Weights of a small transformer language model.
Size: 18 layers, MLP 256 SwiGLU, 12.7M parameters.
Architecture: RMSNorm before each block, untied embeddings, normalized queries and keys.
Training: a variant of Adam for these matrices, 216M tokens.
MLP neurons of a small language model. Each row is named by its layer, matrix (gate and up: input weights) and neuron, and shows model dimensions 96-223. Each number is 128 + 24 x the weight over its row's rms, rounded and kept within 0 to 255. Numbers have three digits each. A neuron's up and down rows have the sign that makes its largest values positive.
After each neuron's rows, "fires on" lists the tokens most often at its 100 highest values on Wikipedia text that the model never trained on. A number after a token or word is its count.

L8.gate151:123118128114142174130149168100119094114169209126107113103150102107152101115108127156136131080148108093089137094126160086109101113111093051129127125134110142103109194108136104095117143105142113108127138117115159170119098116126142150098126115122162131150126106128171114103109124134118155106098144126194111142107101118124110094110166109157091126133113147143130127170174095155132122137129
L8.up151:150126140122107152137135162167116142142139173108136077145091155063153093113104118126169119123120101106148152121168151163144141109088112107125150112153116120157100133135149162097025106112111115110134140153129160133129132169126127183111100120160165131146173154130145127165122111082123169150110106134090101133131133147117128109082104142107128141140096160141147116105084153114104102103093
fires on: "inc" 36, "rec" 30, "requ" 10, "hon" 9, "Rec" 5, "disc" 4

L4.gate112:112135109129112118115133080111168148118143111139140166173112120165117120131133121068128117145093132120093118123145124168124131148117118129137152047101142140133123121122130154151134118066143136140121149099133136163142158104147127150134098163123080090102081142097138119142116120161139111139104152096130115126144167137130149109147109164164124135141100171087136167154136114091116109086157
L4.up112:132148135140097107084113173126139111136129092117133142164150123112097155104132134115086106076115084128157097123129133175109112130117114097143163065094135085191164114114121146115170143102126097132127112098109165166184167126139131131147119182117145124100126139135162146159132127160192137110150141086154148152108143126165153097141134161111148127118095113084113112161146089100136139124182
fires on: "or " 11, "ild " 10, "mother " 9, "daughter " 9, "Minister " 9, "essor " 7

L3.gate98:090106150102185122151192100140158138106147125130170067176089145099138109131148160170121138147124105156157139124098147118108166133167126133123117099138159159135164094096144137110142129161136134106141125131142094150140107162111088138153123126149102095131137139156160121149134114158122128136090179124158100120157130116096101100123140153115166129152087138118164101118113159128153110144100
L3.up98:143130137098112155128159125116147157120120126089137138105129125121142144138112155130147125147103092159117162115062132086103127126153127139156148117101119164101126147155120132151112116075158114140126149144105129109059159087147116192125085147140105119119081161130158104125137149146122153152123102103139124162134098106105121148200084084185100135160124142158135137111153128083122070139055
fires on: "ing " 83, "ed " 5, "ring " 4

L3.gate17:141180107083104158163111133107106113154118138129167100161109094130096131124143106158163136099189127115125137130144098102113135140141148123117097161085096137164130135125147111111136172094136173111093135102115121145164124174138155129104162102139170157147130102112119113115114120126097059147113139152115103113098147143176111123142146113141123148136102118131076087142115135124167137113149
L3.up17:128159120088092100189087160089118124145113150145154130124129118137126123110115115136162144111163114119131089111155115147127079150151168136109111141102111123143112181163139136136102091147108155123110125110133112099142138132125109122132138129122151150121092105131106125093124127115141083145147142128092145125105154140146130099147134167125161154086108074153093125126127205133144091166139
fires on: "sch" 30, "Sch" 21, "sup" 13, "conc" 7, "Enter" 7

L5.gate248:070158133148099131121140158138101125127125124118092162094095137128129130105120152143105130125109153142153077132062095115115145099129143125154145132127133141150095131128124102089127142108134125137130079139134127130127157147139142165145140190134167164116108084106169142081110126127094119085112117139121109099097136141083115164083134126150117099129151134144167154112097114127149100141123
L5.up248:089157142095148143116128142152158098084155117128118172139155157151085128112119116132126118081121173127131137129135156123128135121127146136128138145122142129133093117107143127109118135121142097118119130149136100141097122141126143150119154110142153171062121095115145133154141116076162184139127149144091124109166162125126140185093105091104096114128143131140152147131089109145150105111113
fires on: "one " 37, "other " 9, "iz" 9, "or " 8, "er " 8, "most " 6

L4.gate219:123111157138160134096109121078126123106113112086120102160118091135141095138112191132109146143124134104133135104117134117137165122152127098101099120126118181116129090133159118083112133129146152174171136110121117149181130152118105138155108115158088124166137129138137140130129147106141113190109170141129130146106133132130109114148104095093186158131127117141104076123126150139129070115106
L4.up219:182098154141118119110143118147141149109141106140132122141134146110097126142121125152124109132125146105167126152125112133086133143128103101093144114165129098109119118168125135137134108138110152133161107121156144155117193127124099116160116138110128131097135092132091142091134130118149108132105145087123142115145156150108086088128122133111095146133087075094096140158157153134136129114154
fires on: "ne" 24, "ys" 15, "ie" 10, "atis" 9, "ks" 6, "ans" 6

L8.gate47:151132092126090122117110129157136162158114120165152095129139118137119111120127178134141097143097149116106121115145100145173144092124125110111148132119124126188158075152103125127099141152149159135123136097130154122189138144171118135117164101072091110090135123132159169149105144127208129138126161163160115087128145123139133137095083147098113155159140107118115148150138104108116137107099
L8.up47:154160068149147162162133163122155157135133138157172129133151121123138148156128158153143105109126156105079112169109108114128138088088135148125113144148141120168124121116130135138067115152125164117124131105132177139170138180109107125140126129121128094111144127127150147146119123178143104164141161174140136127153140200135093122146152166146116114138120088107112121103111102122128165127140
fires on: "), " 17, "\n\n" 15, ", " 13, "a " 9, "an " 8

L9.gate30:133125118135110102153150117125114125158130084100110140156059104141134137143132134095116149105109160158118158132101142110147117131126154135108081116093128161158143121092137155158097145156138135126106070105090109170131110146112114126142118152105137135106134121129123058135133118143125147141133148132116143091095146101127157128159118181118132179153169088151098151136107111072132133112136
L9.up30:135109125107127106105159124142096141087137114156133118128082082159146146122108159113106147148122121143144109136106122121111104115104144124120112100115150150141121148122117165162101077125167120133143087062123135122099188121134113142128055115095133125157105130147146122136175152102126149137101134133130163118082086106118141111155102154091132161138121110147134192143100155099119098109122
fires on: "ical " 18, "ate " 13, "Best " 9, "ent " 8, "standing " 7, "public " 7

L10.gate130:152093106165178121129175170139112175123157145147119115107102181086133144172113141164127100142106139131111105157121133159060150119172177131115091131132137135139184124125132105113130106077168163124133134162144105130126130103113112095113172140110142109125138129103127113147092109113134118139109145123152108134128096114097158106155167125104113167111147119109166099171123084108132138127123
L10.up130:126108125135145147121128123149149103124119120143076127146106146116154116128129114116125121150134089104150135141125132153064153168099151129100129121090097163130149132104145125084157083114097155149129122148150106081120110133086096094097163101112104109170150162099110126136130109113136134181103155104153150118120103146126131104140148157114158119096122122154107140127151122113122107170113
fires on: "Pr" 31, "Fr" 19, "Str" 16, "str" 15, "Tr" 13

L4.gate97:140120128121139152119130144155130129146123149130137156131135137110103110095130120105107095118097117105122134134139127107134151165108138088107124137162123145167150156079114129167119086124104172112131064140103181130127121142119123111104135178120138170136141138168107146104125115142200115132139110144117108118167134144114104144163133126106128167167135146123115081143125146134178132105157
L4.up97:161136127129115102093181150137104178166093108137133106097130172112171107083137146111114175180131145102149100126128105145154154130094159110110168123160104099133117154169098151164100108125118129109127130137110099077146161136119140114161105143116147156152134104189121143133131130132112119141118106145143140120127135105116126125111139127107134131110094112153080139149115150129118204120175
fires on: ";" 33, ");" 7, "Cas" 6, "Res" 6, "area" 4, "Sub" 4

L5.gate135:138114164135122154144153107153130120164142095121141125101130121143141123153174143108096144116133132135121154087123145168131101070152106104143086110151116134122132141071146106114101131084154140151119124171110118151148116142064124132085081132139134111118110124100149145135134145154092086196154131132155088110146135163136119164168118141139110126148120142118120094135165147116138094121089
L5.up135:107138098106162129099118141070139166133159195119093151146157117146106117176118144142123155149117134191137100149151094115101141136125170143168137132148139119136179146133131138138143131102136114136106097100125114141152130136144145214148119151129092099125130145140150164100126113131106095137123136082134173140132125091135103089140134157148144122160088135096135180114119125139139120162133
fires on: "first " 23, "ought " 14, "ed " 7, "last " 6, "th " 6, "ated " 4

L12.gate232:162071129156138168118107155102135122118120152110094128128113174135126142133145138129104106132117127112156135124131102135136125089149101141117141103130117160113106113107120112148113124143111135117105143086124108154140140133097143088162126153111105102099115123099151132182145117147133132092169189145161088164158156130153128093107136076139087129165117146148142111138129138110110145112117
L12.up232:138137105114133143113109110124131117109107128062107155152083145123133103151125115122113133153091134133118134104118132110118119118122118128126124079141160129101132152145118130150127083085132088106149146093154113115133138115133143136136146133115119156120134156147169133142162132112062106130124150093129150160106143127106126111149149112149168158140111157128098155135150115113166099092097
fires on: "R" 23, "K" 16, "most " 11, "p" 8, "al" 7

L12.gate42:102167143161120111113156121146136142127100151123144151134115125107118170150149168119156138128099138139178134111150121137127139125136140141135110112087116147149228113116144100105083160173118162105111113137146131145077069095138097173112150110113101102102142101163072115150126123144145187171122154110132099118157128127145117115106119128150162129128124152108123104113123141132115135118080
L12.up42:133125118153073106153150151131088129095146122072098129118111090134131120162186150139125130138105103158123095106150095127125135107130131085124151064122173108119130091152130130100162071153134132146146139135134144106124103125111103134124134111154118104107154108135135139100099125117115115152150100186107144131099107060096099179099172130106111123130111072060155172152111155114118110126124
fires on: "em" 34, "eb" 16, "ou" 5, "ag" 4, "ess" 4, "9" 4

L12.gate112:140115099117142073169175140079122124143146154110046103111126155132189109127118182160140106099156127137159183155121130088103149137127096151134156131116126111142166154137132094155117092181124128102116090128122124126116108130137148099101114146118143155164153111133114143115107138140089150128109116127168101131114124157143100095128101121168068129150121131161110080142083135143146128132145
L12.up112:086179146115160147124140078151163150122155106121159109130137129095150100092141097093096118119081103100111126137100150133134124144169098124137194156141144127149165144147130132089122100162136125132107150101128118125164141165141137081108113092148140174099164179120099141096110138148107157136130085130127115145112109076145105164136112143111125088120107119096107108089168156149101167103117
fires on: "form" 23, "ph" 14, "ar" 11, "'" 11, "b" 8, "in" 4

L2.gate240:119158143164144129166131143117161133135154110140118157111081106099121167156153174127119095119156161129104170140123110166136106132138133135111109080129131162135107119134091142164147123126143128137097157120132168128122090103146105130156100164170082128133103130151128083114125137172127077145098120102135179161116162125125169135158133138148144138134096149116154121103113040107112097111116
L2.up240:127091104143146135138075150121107153074146118106126138126091104174138123123118155123120103100087090118074128138133129077138145136117139132155134142104124169115140114123119141101138118129149125107132123114168186144076120136129169143122149155121112109161136150130096094171095140136173087162112159161118093146151142122122132149168112122139091099136111151102120136122120090113096149077111
fires on: "tim" 19, "'" 18, "L " 8, "G " 8, "itz" 7, "track " 6

L8.gate6:099135117102109154128156165119109130146161113129153136108101127123125112124140097127133117154146153138119100137124106133087115121163135169122095085133134131137160151135159089152109140164117155086129129119116114112122131117106111167124154148149136160131157114166145115126121111139185115110152120138140131105100137139129113155129112176109138171130129160087126119179127095133127107116165
L8.up6:118129147140113135131141116128107137134148132078132125122132089090134108125140121141136103129144080123155068130122120151099168135108163141098114098134132133107116131153162099149125171103151187090130137132147112124177123117094099135125162076153085153165117109137141120113095109142179082117105103121109131107118171101106144126177141153113168163150106112124141137065098106101122121146147
fires on: "er " 30, "or " 8, "to " 6, "f " 6, "ator " 5

L10.gate227:141134136150106134110112137104147083179107094126102096115137098126142135142141156123090116099135200134137128110153117129114149121151104150091122120134130136182128115120154118120084134167109135109111116155150122132115133160118142129159111167130095168092121138138129100129124134105165131124133101144108105124160127117092107168105128133121121169143190159121133131153100105089112140161157
L10.up227:132148144153159132112156105149130141157101149119135146127124089112154124106147137099079125120099140080129118123126107135110156154127126142093116124102091141131133085135168115085083129134111162138140156173126093150148123128147109126152133109130117156131088117107164116093107137152179140144114115102140095114160162169114112110133117119084125144137165116140155169114095130113098141148149
fires on: "- " 26, "on " 21, "| " 14, "– " 11, "==" 9, "of " 8

L2.gate173:144148131124151145085125062126102101144119103144124149114122124151122128134129129125127124148147099134146121135120138104101151167128136131126145113124178133137103148092168126091111109111108167148184139117150145137116134139118130074132109149142117111163153132119149179170114118169089111131102175111124172100097124111113132123138127108165142134125123125095138130129127169126115095194070
L2.up173:150119093140152076113120142128119113099093129149165132157108117158139094167121126157118162119131174105121111151172101090082114137137125130118107121109150179119106136117106128128136142139156126132092088102104141083183162116137162100127112139093113110194165125078149159145085131163119121091141125112099128114135165141089123107133138140103076163145111141090116150122141112116177084154068
fires on: "ver" 41, "mer" 12, "acc" 11, "ide " 7, "l" 7, "AR" 6

L12.gate24:137125103137129123103099119129140074165131079133176148147114104129121101114117131125139123119112148162147111111161113079122107154137156143137117136118135092143139096181119127123179106114120147137125127121080132111127137123126138121127117079097110129086086140106117147111112142129139096123083135075095111128117166127147139116128126098106116129179137120105144102111121115108159147136112
L12.up24:090115116104139128106088099108112120154103127148125146180152141138148109107134101134094141146069164115161117134111082158094143121167184139142108136115125108117153116173131127101146140122098147163076158097102125133115069107126101130125115100077095131114108151119143126177109149162104139111117098097152103085160140122158134104142120075106112103165124131094137170131122148151114153120149
fires on: "km" 15, "of" 10, "it" 8, "osh" 7, "with " 5, "years " 5

L3.gate21:113136124119104174167087107149111121148118110148168130141171104106137167108133143139132093096088129143154118161146110187124121093137106110150125142099095118091136106145144136131095140115134156140085191145126113124115142133152145123138118156137091125124161171173175140091149109122137113084115160094153099107122102162107146104152097117145128138161160127155159183141129105148116142129120
L3.up21:149125108149130112119144102170098120105110151152127125126138147120144144107072143137153148127157115136110118143143150201114112096138103137129129150125110111102178145147133138114103108146106144120092149146163136139164140144088136108105131090117121111125129130195120150136146093095126131147148135108146124115166138166133096131158162155109163098134129068097122090082143121135124168105181
fires on: "et" 21, "new" 16, "Sy" 15, "ym" 13, "Enter" 10, "Met" 7

L6.gate80:067111148114123150116129156159143102152105138145095099140146156159153162111136096142135155107095128142110144121161117152134105126142124126108093143131130116139136129134117121092185107120099141120119102113139134079129142141154102164132161157120159124124132168133134160133157116115120144109191166175155144137096130082156132142139140112143106123088152157116106144141118163149145142134167
L6.up80:114066139172130157116125136121115151142082110133085105138142120147119160124137121134155101091145142138084099159171145098164100158104133135141127122139124131172113144197123125097141090126114105144162099128168113111156121177166137165132128125123163127121137121123115151187123106117140119135126137194159159154113130154155124117150129144116108094140163131118122130128147172114135154114149
fires on: "Su" 12, "Bu" 11, "Mu" 10, "Lu" 10, "u" 9, "Den" 9

L9.gate145:161173075103102110149152134123154122125110140135133113100127181163119091122136109130150144129118168159075160144108074083157165116103107137120132124115125137163142105139145108131148123215095162128116112121113152133171090123098118136145142137071086127103144132135098108165137138144160142132195112129146105156149144156136158151132126178100145139137108135145125120152108143142189145135136
L9.up145:139134106117120125118127102192137125083096180124154149148128164163133097121166111118115129124137111124101121144156162083144111128107121092148139121152155105119126111159153124076144132131130150158147144154121122090144092112084162133130167132078107113136101178115105106156133132151163090128140137136130100149137139157131137085122112184104124129157103131203149152116101107136156132145126
fires on: ", " 57, "(" 15, "), " 15, "; " 7

L9.gate107:139138164129134102107106130142173131128166175125116136113147101103167129114155129110130136135127166103141171113121122157120136138126106176103088155132106139130106124129142119123122145141107132129124173177122083106099104099140115143194168149124098099126109129142128112134119138130132105136127130142083119143156162136125118144108108104096167162143151179116186109143102146164145101128108
L9.up107:150107097128137083105132108083082101118074130153101143116125133117101126127156124145109121155134124127157174113125101145122184154104097131135094145119140197111151069141113159148172098105113148129104124185140143110099112147150174099143129092122121131126116133132096108113146119111130143098172161154107171152163132110111132146117106131127119138119128153132108166101138165117099133108121
fires on: "==" 89, "ic" 7

L4.gate214:096119136124126102116111081130150179098117134129141162151098139138118110092132122074117128089119142120137101129099076138138158112126116144096170098092135122138137110102125128175122150132126142115069113127103109104097125113111085140105098113145134152088123128139141154152126127152174081132102124074065108076122156129173142125155116145127119138117138135106149129155162158145146100182136
L4.up214:120157129163113108176124117154166132107124143117159097123094141133138101090130138095104131088137118152175154136119082141129126140122154125139138123119124094149126104123117138160171138049125123113118081136099122122138137143134085116133142090128113133065124107180119162125126122138112127152126094086098140081173124122166123160154105130146108161102093101096122121125108155102128147150135
fires on: "ild " 11, "David " 10, "daughter " 9, "President " 7, "end " 7, "Peter " 7

L10.gate76:156139156129120126148083166123087102198110097120142116152133118115149161166126126153131111113107123135137151124142157111121120139112126110125096143127168117137125114122136118110092109137127131093147129094085043107106151123144119112149126130138124104132124096119125151125112139131130171107115118112101111140134106123130131146111106106124154149127147114082166101146110108123143137159178
L10.up76:100123122101124111097144099119122138119122121115168133132149123092155101111113113132099112105111145148130116210107111123103138113158109095112119123154124105135124086154149161132094131160139169137121108142141124089161151111097116124108131138160152101081093120106124100135103127094132124110156166097151154149111150148104158115114140177111146132109147136174123113190129121139121120139143
fires on: "s " 53, "and" 8, "ts " 7, "ent" 5, "ing " 4, "ers" 4

L10.gate250:129154184133136128132162127132109133097151111118117096122112126107126122111099159113145139125091145147090159126118138105109126139137138108135088126141130121151142197105145117119090154148133137113151089126126148187125120143125119156153107114140142136144136141163143055136128116155116112153102104089120097131131098173104051144111118132102127134155125170134125044134118093165119097124086
L10.up250:135129149150132104139168138103139163062127166126150116123161139157129134119087122145095142163139123126093144098135107090097117146115158127102096157149120191110113194096132151125120137155122097155165114110141114125115162138067113157139083161169133084137155141146134138152126124102121140126105085119126102139100113140125065162156144102162124095117122123120109114108142145149113123105103
fires on: "/" 30, "ed " 11, "} " 7, "| " 6, "left " 5

L8.gate106:161163154131126147097137114152107173097148153143133101128148125125144125156141129143122112138119112162102140133152113095122142114146119133119132167146144155156153127116091131153092110109132133157133124114137150134144107096140090142140143124159068136102121156145132159119142143164116142121147116124137078115129109113128118114096064115124091115146103151118147152124172141145133057156084
L8.up106:113119118154151084136157098160156130105121145108138108162144124141132114137158117115152184099169100113107109123120154119147127153121073124134125155124147147106133138087086128183144097142120124110114143164172103149103173158128127090104132140096138084112131145154094131112155125136144131113095119158109169118094123127130134137151115140110112168128122126137149111135121161131105145218175
fires on: "t " 38, "g " 12, "0 " 6, "4 " 5, "aw " 4

L8.gate251:148141107134140113147131151139092113167138121113134093106114122053141121067140168071110108100154116128120119116096121134140173150151111123117181093115100126126090144091126130141108111078159139070126158186102151131152107115095118148126142105104120182095099137144137114157099111115126129159150147153132121089144123155108109123153151103160129119168142141146091095170138119140147138128132
L8.up251:136102150086128108130129169112105158098154149096152121162118136137141114106106080100116068107108111133110082090157147142143112178146137133131126102109133072144150090114135105124125104133135102085148161146123146083105110114121126163137111168125142155145126099128159150132124078107175156112181151157121115180112121132134152128164131133141131166157091153140120132108143158180121149146172
fires on: "sec" 29, "rec" 21, "nec" 15, "Direc" 11, "Rec" 9, "Sec" 8

L8.gate74:117142139127121136136134146133105113157144157103096110134111113132107128090100124129135110118136129136146161133117154134107139148148151136115144109101141150155139109118143108155140184092136141131139094113127157137082115133076118142132079130116095117122104101113091141119121152139209145067135114075121102096156151126113160126170099180158105139106134168136150143168150160119141115144172
L8.up74:159142087095112117103128125085109117168139097131120127103130096143135133129129104102143085090142108144144125168117133153184141127153121145132129077105103147113147147118113095140164244136136135080120124095081149140134120124126162155108165111137133126123156107134138168100123112149157103112133163127106117067115135152155119140135115185148149136123110157128126120160112137117116111139142
fires on: "er " 15, "or " 12, "ian " 9, "end " 7, "man " 5, "essor " 5

L14.gate188:095145157135122170129110139130127085140147109120106141160139162145104102116121119119118108127049134177105123122138137104126150116153144113085148144142144156144176133129135158119125139106060134168119098097130118146143129166080093060140125135122081118123164134133139133130120123141118130133154166149132141143138156145189105192105145144140127120147134119106118139154156119131127128113142
L14.up188:075135129131130174149146111115157106103128142097109121121105120172133091145154126113135155117106130165113121094095179084169160110148131106129135112112142154117139156115119139118144105106126139152167098131084152160114129111135122101148143150150132124146138124148176124133095155119111136109142154129156123106141128127092133182125105150130157171074149139153101122142149172121169102121146
fires on: "R" 58, "G" 37, "B" 5

L3.gate93:096155143105134146098090117119129164094124157105160135161108153140128131115162127150131135137063116122087126118122102137133117128174148152125146081136181139131154170126132143159121096119125128121154104081086114175120141114084114106142121132128086107135158196153091124123156124116184127122117104108085132144091123135107168121156117125112161129148149152105155140153087149103141098093126
L3.up93:122119154150179128139069089124071098124100126129117168142100151169118126130176133123107115147137095101121111111107160121080164109117128162131111127108157127136110126103131154142099140109131149149140153139111108136112145084136130103161117105101137104123121124125065118120136125091105115120143193133079160119157136136123144145135113101123100123109157119084115141190094093100174113117117
fires on: "Th" 18, "é " 11, "os " 11, "ist " 8, "ph" 8, "es " 6

L14.gate106:132135103122080133113118101104154091128151123126091098145113139127112103133135082127107112095121170166122163147142108161149169102130090127126118115113123142158112154148147144137124130111140181133142147137115105154114167126097114121115153133164128165111120124146140165125140094148156097134131107146144127133127118155157112178135140121143159181108168125153128122135116179102146144161131
L14.up106:110131103179096149143131151110144115132122143086115161155115124144105108123152113147141116131130154156106121133132154125154136099124104140144151122130152143118120136094123153111147147126153127133159142148112141138120135167134140121133160131155114160071145140112139158097121118168162116137111098105097148149121136133112142121144112140158144195120120125146130182125124128120161076156127
fires on: "B" 70, "C" 16, "F" 14

L5.gate46:118130142143137100120198112084108141116102162133128115104113152138118115106137146179166131131060185119163098109141137181082117132143154149122094116128167109133090119113138158137157109126114117135183149093147155125146081134118105145173088174157129153163159212151129118105137087115140148165146170105143160186121112113105060141131118142132123117122174125117156107082118155113125139113172
L5.up46:139133147166157146083124132116123114116127133123136149114116149079103118131077199127136146135102161110142148097140147118118161126120145150121105134141148119095178103109141139157111153112129089120165126105105159063110138108132147098152117101112116117139126168131078121090140132129112140132122129121123146137179122160077120109153101159142189131145145119083147137103139145160102095128118
fires on: "Pl" 27, "place " 10, "Gold " 8, "this " 7, "5 " 5

L12.gate117:116165111162086106115150148126137068141131125135143146160124107151142129118139120179135189084140115120120139159160098114169107088135136080154130099139090135132152107090117116095150106085146113122095149145131143150124124089131112158137151093168087130096096148125151125140149143156122119138149116166133106098167095169134119102136095163120137175154131143149113097094157121127106128145143
L12.up117:130086145113124128113109145104112080167150124132136106133201134149137117172116143150144125142160090137126150131103130128171136123105139165150128118127151155130146137126156141128145157145126126136105156101126127178163152119156120114126097130131104131130134096078142108117109136125099160110065132136086095129071124125165142150087111111130115137124148101112142074116093141154148150121097
fires on: "Med" 14, "Un" 12, "un" 11, "tern" 9, "ot" 5

L14.gate219:118143107132146175136144133167111111128142143140071095097133150145158141092122094183174137122121142100088128100102162137109124084166116097185142130157170093121150127106126126114137118106129118105132085114120148121110147142152136130138127129147118169119109133150085086195161126145094144099119188151073095111128106105138110126142114119150126160143135139162092109132136117161082104110107
L14.up219:140095111096144118118074151106123098110093176139136087144116107119147146136141084146117153144128098184118143121135116119146111125122152104109144115140141121086130177154136118142133148145148140128104154163143135120141192130165138150166062117097104146149102102157148141107102132139102115147153132164106080122109131114072123117167122123159144151151114110092123104133134050127097160139164
fires on: "un" 45, "Un" 19, "on" 13, "al" 13

L8.gate81:125190141119087093161115211107102115129115085143156133142114124148128141172137112140128113143120137163132185125114098132127118120129157126181119118141138129137166147074137090116145161125153135119094141062105120129113124128146140141126140109120120117089160108123160151167125151133124146088117131132129072116194106137124144147121108141163134150143134154125126170133160130136099098145107
L8.up81:090137169132138092157129138133076152150079112106125129135106118102123133114131130125147144143076151130141123133145124124126172145168137108131154140142155093121172133104133113107138109130122081110123121114126085117136151164178105134121136141105139141159152128113134125108076140120133173048126137123150144134175096139087151125107162190098171141116111072153117135111121139132142107151137
fires on: "G " 14, "ing " 13, "s " 12, "al " 8, "D " 5, "act " 4

L3.gate33:147100123140140120176154133132118091145150139145113111145128179111125083192120130125119119131122105155078164099146123152091120125162163112120146106149130126155156135062122144088142138152112112112121130122091120132121139067086125082140099149110119129124125107121118106176104099136098107154117138121110145099127117109116138143103160135092125138101122143088114094125112136084173145112115
L3.up33:133111126087109142137120111119109148119135118093109099144150151081127115126107116158102140129169139173163132167135116128063125138126126097105074140143146171108111133154127106139133081097121146137100115106176134133149098163154127121110124168112129127117138134128120114129116106134136159150109149144126118141124127140137150110158158151143137135105122116089117096146141128087097140120158
fires on: "Dr" 25, "Fr" 20, "Er" 20, "Cr" 13, "Str" 9

L4.gate100:125125151152147124114124184113145069159096084142141117139142100120150105153120136118134150096081156158121112126143114131115120137161122145143150113166152161051096141109181131114142116156133183118136147102130157106156159121126137122122118165118137133121139094121116119122120116106140159128132149100115112098164098130154143160143117158141078110131160136109105162147102095157119108147145
L4.up100:134106136178169137139116143137141158174107085151105133119111138119152126082088100142157111124122131108146109110169112147115105139179101108115154130134117117095145125139167186094132153128104111124134106108093080137178144119142119159104110136135122118099125094168157183138123121136194112143120076165119146116124120114133131085148104133086114131145135115135147131129154161120106109124168
fires on: "ks" 12, "ings" 10, "several " 8, "adel" 7, "ash" 7, "Ul" 6

L6.gate188:109107116112105123134104132100124152145144130104113085162105137117148100111117098132132124109160077088143112126156160124142117161128136121153114088112133112139153130121160115111118113096095134101133111101115116091103081129080139144151118140138165163140162086106114137140121108144143085156158140153136124106142129126145112117132145113132092146164130108115120093127120128150151126111164
L6.up188:098146133103136145170068165143158127144131133102141084137166149102122114113108125151119148117162101092101173129133120159150136137154132087143125088102111109122135158144102149118065116143113115118113164133141091114085112122149097128142162137127154132135100120140122141153131112069134153141153173109124118147150138105179181137153179127138121143109131123150145094146127114102159161135100
fires on: "Pr" 35, "dec" 30, "Sch" 16, "pr" 9, "Dec" 7

L14.gate233:107118135138102143171149101095128070116138128113129156121093133123124121095126124111123160119103114089144139147137141156104144137134157158146131118036144151161137100147105127143137146135095100136101103159101179095082094109138118149118138093136107125108111146103138127157154143128161178165115164131129119087147113153148139118097174136120134104139153148119113135129148130129156082122114
L14.up233:137149139138132135141159118111118163109171107112165126120132175080110152151147152095156135100153126121171125108120129148189144138146162116143164156140125113150172142104152106157133099150144143133160120114132133147113121127146085166160118123121137123092119162114112139160105115142129127146094170127123141107166132113120116167178099101137139128182096069082138122133140106136128112121102
fires on: "l" 63, "L" 8, "| " 6, "e" 5, "sec" 4, "0" 4

L10.gate28:073176161159125163102199082144101078136089156149122093105129144070155112120130142150094186121163095123143133126120130161120122100113137135130159132119166094134139157137094138180134118145131128150164131097125141138124161117117089091156111145088168148126139162133140141179152128105123191142086140129109099132145100131116109126116144101151171133156160120137166122154093138124135123123143
L10.up28:116150112124144173101131093155103147089111159162166136140076107089122134130127121093095111136124116107119097118083117133127146124119143136168127102098127133081157141139151143146079116153149120120137115118143120088132125110110097169131088132150151070094112153141148131122113125156134191134159107120106145139128098111126136111140132076132077128166116155090144130147142141134098123099122
fires on: "ing " 27, "4 " 12, "0 " 8, "men" 7

L14.gate190:099102163125117104139088119118071122117129152094111101152103120127119126134130110141075080128092180101080152146163099115143125103157113154135123128160135109136122117127101109108125125149139101166129176154079123149120114137147125126153142111123137138072168153121145100140136135120166126133111121122152152117120091104129096140085118133119105114155146127092098098166117100130162158133154
L14.up190:163169094142126136121112115150109106115126162128133104121154129106149107112162135127110124158074171135107124128149166105161108126139105102160147156122134138179074138130169140164150107122094084150154140147137134111149134143094112164069150155158126098087135141155140110135144113152120128124130124090154126146122115152140129127123122091188126141142130104090124148103143146113148154142137
fires on: "F" 33, "'" 7, "\"" 6, "Mc" 6, "La " 4

L2.gate123:078144114146130131179127114105121114091131104163148123073122105081109135151144145150139161143099107126084122103152134105109154139112122127119096122090160128137107163138122128134083134156117169119144134138108127120138140126138118144127141093152156155108142109122130102144106149130159113129122108170107128116131163122124134144143157133111101136127089164131125159138124131094105111194096
L2.up123:129126092123188159104136151128135141121135141133124173143140146157126101113161116126113129122143128106155132116125158180159167138171168117149164116142141119112116129131167098138136124116149115105138160121080097146082107091087145143108146165155109136161127121117144119115110120166126142142090101061145143133130105141149137171121101146123091137137148131132132075105067111105146083131120
fires on: "ib" 28, "November " 11, "tal" 8, "London" 8, "unn" 8

L6.gate183:127132161116113114119133096161119116143158154160103127102125111166144147139095132127150135122080154170158118097177129144108153161154130139143103140107160104135128149108127100088151112188096176123155136159116173140135138134133153136155123127100134136149133136108079155141167123109148125122194160138143099136150082127139139141163140130146140126119145131137075126130130117142164167139128
L6.up183:122112149131091159093096122159129181145125171129148131131120140139140126102105140134158163123120143144139078104148155129112156148136124110159120136127199107130155175116145143118104136145118121132134112155129162119110133156131122123095109138080120133153140132141137182131117132148134129105119147144150094135129133162110125123133175176109148087110103121118106115134100126150149140128127
fires on: "Bo" 28, "mo" 12, "Su" 11, "Bu" 10, "oo" 9

L4.gate109:083111122149076128156133144110180121083105151070131157152159152138140142096121115109132153099094136094105107151130079145139129145155155130140105100159136125108161118154125132129134128130129155101128119124121133141121126131085144114175104140164126146138139158193144143139138123102125104157117100119118129138111141136147124124159134181128076134126094099109157102091129146129090147097177
L4.up109:069182133108128113141119139097105170125089163084172130119079157118152120116133129122136103116104121149107110098138138144127112118156124118111118136123116117104106108076120141169140147104133105107095111094136136099138120109081122113153131155150143131103097140155128121123102112117101134139131140130089125100118118076149138143116120134154122100115108131147124160155149157123127134156148
fires on: "Don" 18, "David " 11, "daughter " 9, "Tom " 9, "as " 7